From a checkpoint of a small transformer trained on Wikipedia: MLP 1536 tanh GELU.
MLP neurons of a small language model. Each row is named by its layer, matrix (up: input weights) and neuron, and shows model dimensions 224-287. Each number is 128 + 32 x the weight over its row's rms, rounded and kept within 0 to 255.
After each neuron's rows, "fires after" lists the tokens most often just before its 100 highest values on Wikipedia text that the model never trained on. A number after a token or word is its count.

L5.up726 [109 156 150 113  97 101  80 166  86 150 120 123 165 118 122 128 151 118 141 144 175  68 111 155 146 121 141  65 105 138 177 104 101 127 121 143 152  97 144 154 117 124 140 203 165 157 163 139 117 152 131 163 166 212 102 127 110 108 155 186 122  98 154 138]
fires after: "2" 21, "0" 16, "\n" 15, "-" 11, "==" 5, ")" 5

L4.up1032 [124 139 136  79 147 114  87 213  95 121  73 142 103  83 125 133 172 174  98 156 150  96 142 119 123 122 182 115 174 125 119 152  65 125 126 152  73 169  88 164 183 121  90 115  88 109 104 100 131  90 128 138 147 138  78 159  55 115  64 138 109 117 111 189]
fires after: " " 60, "s" 9, " (" 6

L5.up1496 [ 58 142 153  67 134 138 206 132 108 101 151 169  69 116  79 141 180 112 141 109  79 138 155 116 117 153 111 142  94 127 148 114 128 169 141 148 154  95 131 134 123 151  82 116  84 174  43 231 112  86 193 140 145 113 110 108  54 110  95 146 145 121 101  71]
fires after: "s" 34, " Sc" 6, " S" 5, "z" 5, " Trach" 4

L7.up205 [ 99  65  96  84 122 118 121 155 101  86 113 170  93  91 171 152 114 166 156 134  83 103  93 154 153 127 137  75  91 126 123 115  90 104 137 144  75 140  62 166 157 149  77 187 117 116  46  93 129 158 141 122 131 151 159 110 141 134 111  86 167 169  96 154]
fires after: " |" 35, "." 10, " votes" 8, " (" 7, " " 7, " Party" 6

L8.up1086 [168 107 134 123 149 130  74 180 145  98 130 200  51 159  87 116 150 132 146 100  89 199 133 152 148 166 106 133 149 112 106 123 133 148 130 122 122  98  93 163 163 112  66 158 183  97  99 129 201  90 134 148 102 183 113 126 124 114 128 155 136 101 107 150]
fires after: "6" 14, "2" 12, "-" 11, "4" 7, "5" 7

L4.up1026 [131 127 155 108 139 119  96 160 169 119 132 177 121 168 131  67 162  83 125  78 102 115 122 110  97 106 100 156 161 108 161 133 145 146 156 130 173 123  73 119 116 109  75 124 130 107 113 145 147 121 137 126 157 151 200  75 113  60  99 169 123 132 147  97]
fires after: " S" 27, "s" 17, " B" 11, "S" 10, " H" 8, " Re" 5

L4.up165 [139 138 110 131  92 138 110 112  97 153 105 135 103 138  94 146 117 102 123 142  95 126 151 110 145 138 118  82 135 152 120 135 107 194 157 122 137 117 154 182 155 154 144 164 200 131  99 193 139 110 218 112 125 112 103 123  79  34 142 177 116 131 105 123]
fires after: "\n" 38, " |" 9, ";" 6, "2" 6, "Co" 6

L4.up1142 [ 95 169 116 112 132  84  82  50 155 113 153 118  75  96 134  82 156 153 101 163 134 113  73  52 131 125 154 120  74 114 163  90 131 173 141 137 153 151 160 169 145  95 155  84 117 102 103 124  94  69  99  93 154 123 147 121 184 159 191 152  77 121 124 127]
fires after: " " 48, " Tu" 8

L5.up935 [ 46 127 142  98  80 127 169 140 115 117  83 153 109  88 151 130 149 108  54 214  81 153 117 113 150  98 156 123 141 123 103 173 160 162 139 110 121 125 125 113 140 118 162 151 125 112 155 121 143 104 191 155 133 147 156  93  75 169 157 135 105 122 165 119]
fires after: " " 53, "0" 6

L4.up1174 [164 146 134  95 148 138  89 149 141 170 121 179 120 167  71 157 101 177 159 107 138 129 144 127  88 108 166 154 168 124 153 154  78  76 144 113  88 106 110 139 125 143 101  83 164 135 162 119 164 193  84 150 100 112 103 172 146 117 143 123 101  76 168 151]
fires after: "s" 32, " in" 9, " to" 7, " can" 4

L4.up1348 [ 92 100  69 101 110  95  66 117 149 115 211  82  88 109 125 118 137 209 120 144 109 156 136 173 117 136 189 119 157 128 137 109  98 111 145 143 129 103 131 127 134 125  93 139 127 137 143  53 114 147 186 127 106  88 144  96 139 146 112 107 173 176 138 116]
fires after: "4" 24, " " 23, "5" 19, "3" 12, "6" 8, "7" 6

L7.up585 [ 69 129 138 171 112  75 121  84  92 113 159 166  92  99 174 121 151 157 138 202 133  97 122 118  63 102 154  82 114 104  94 152  97 197 195  69 155 140  84 105 150 102 198 138 128 103 131 110 115 122 156 135 142 143 146 157 111  96 153 137 137 195 165  97]
fires after: " |" 70, " " 11

L4.up383 [ 91 151 106  86 204 114 179 117 121 158 178 156 161  63 114 167 150 138 161 157 179 124 108 159 108  91 116 137 140 117 140 179 139 125 140 137 202 110 126 125  98 108 123 147 110 145 161 184 155 169 163 109 110 151  70  92 121  96  86 115 115 109 159 128]
fires after: "s" 55, "S" 9, " S" 7, "us" 4, " ex" 4

L4.up1183 [145 142 141 145 141 131 131 126 118 131 125 177 162 136 116 136 100 147 140 117 137 164  88  99 105 123 151 169 124  69 154 129 148 140 130  97  46  98 122 103 104 143 140 140 121 131 188  55 172 117 144 120 164  60 184 148 130 117 154 141 120 118 143 182]
fires after: "." 23, "s" 18, " St" 6, " du" 5, " to" 5, "t" 5

L4.up1040 [156  96 151 158 196 121 109 113  85 143 146 115  74 130 154 186 138 154 174 142 151 151 172 179 166 120 187 148 102 100 112 131 139 128 143 115  71  60 147 136  92  99  81 199 154  67 149 101 128 120 142 139 151 115  97 110 107 174 160  83 111 115 142 110]
fires after: "." 31, " con" 10, "4" 6, " ex" 5, "5" 5

L4.up526 [ 90 142  68 125 130 131 131  91 123 113 164 154  99  64 137 113  91 113 104 178 141 147 119 123 127 143 177 152 123  93 147 147 106 116  76 150 137  96 160 126  57 152 103 147 155 142 116 180 138  89 172 138 155 126 127 108 105 154 165 108  89  52 119 126]
fires after: "s" 28, "op" 7, " S" 7, "st" 5, " St" 5

L7.up1069 [ 74 141 107 130 159 220 106 120 109 141 102 166 128  83 146  78 152 173 138 115 141 180 136 115 138 117 146 132 144 126 107 144 139 158 168 159  91 152 151 123 163 168 150 155 164 111 113 137 138  72 128 164 120 166 104 102  49  92 139 105 153  84 146  79]
fires after: " |" 46, "|" 13, "-" 11, "\n" 4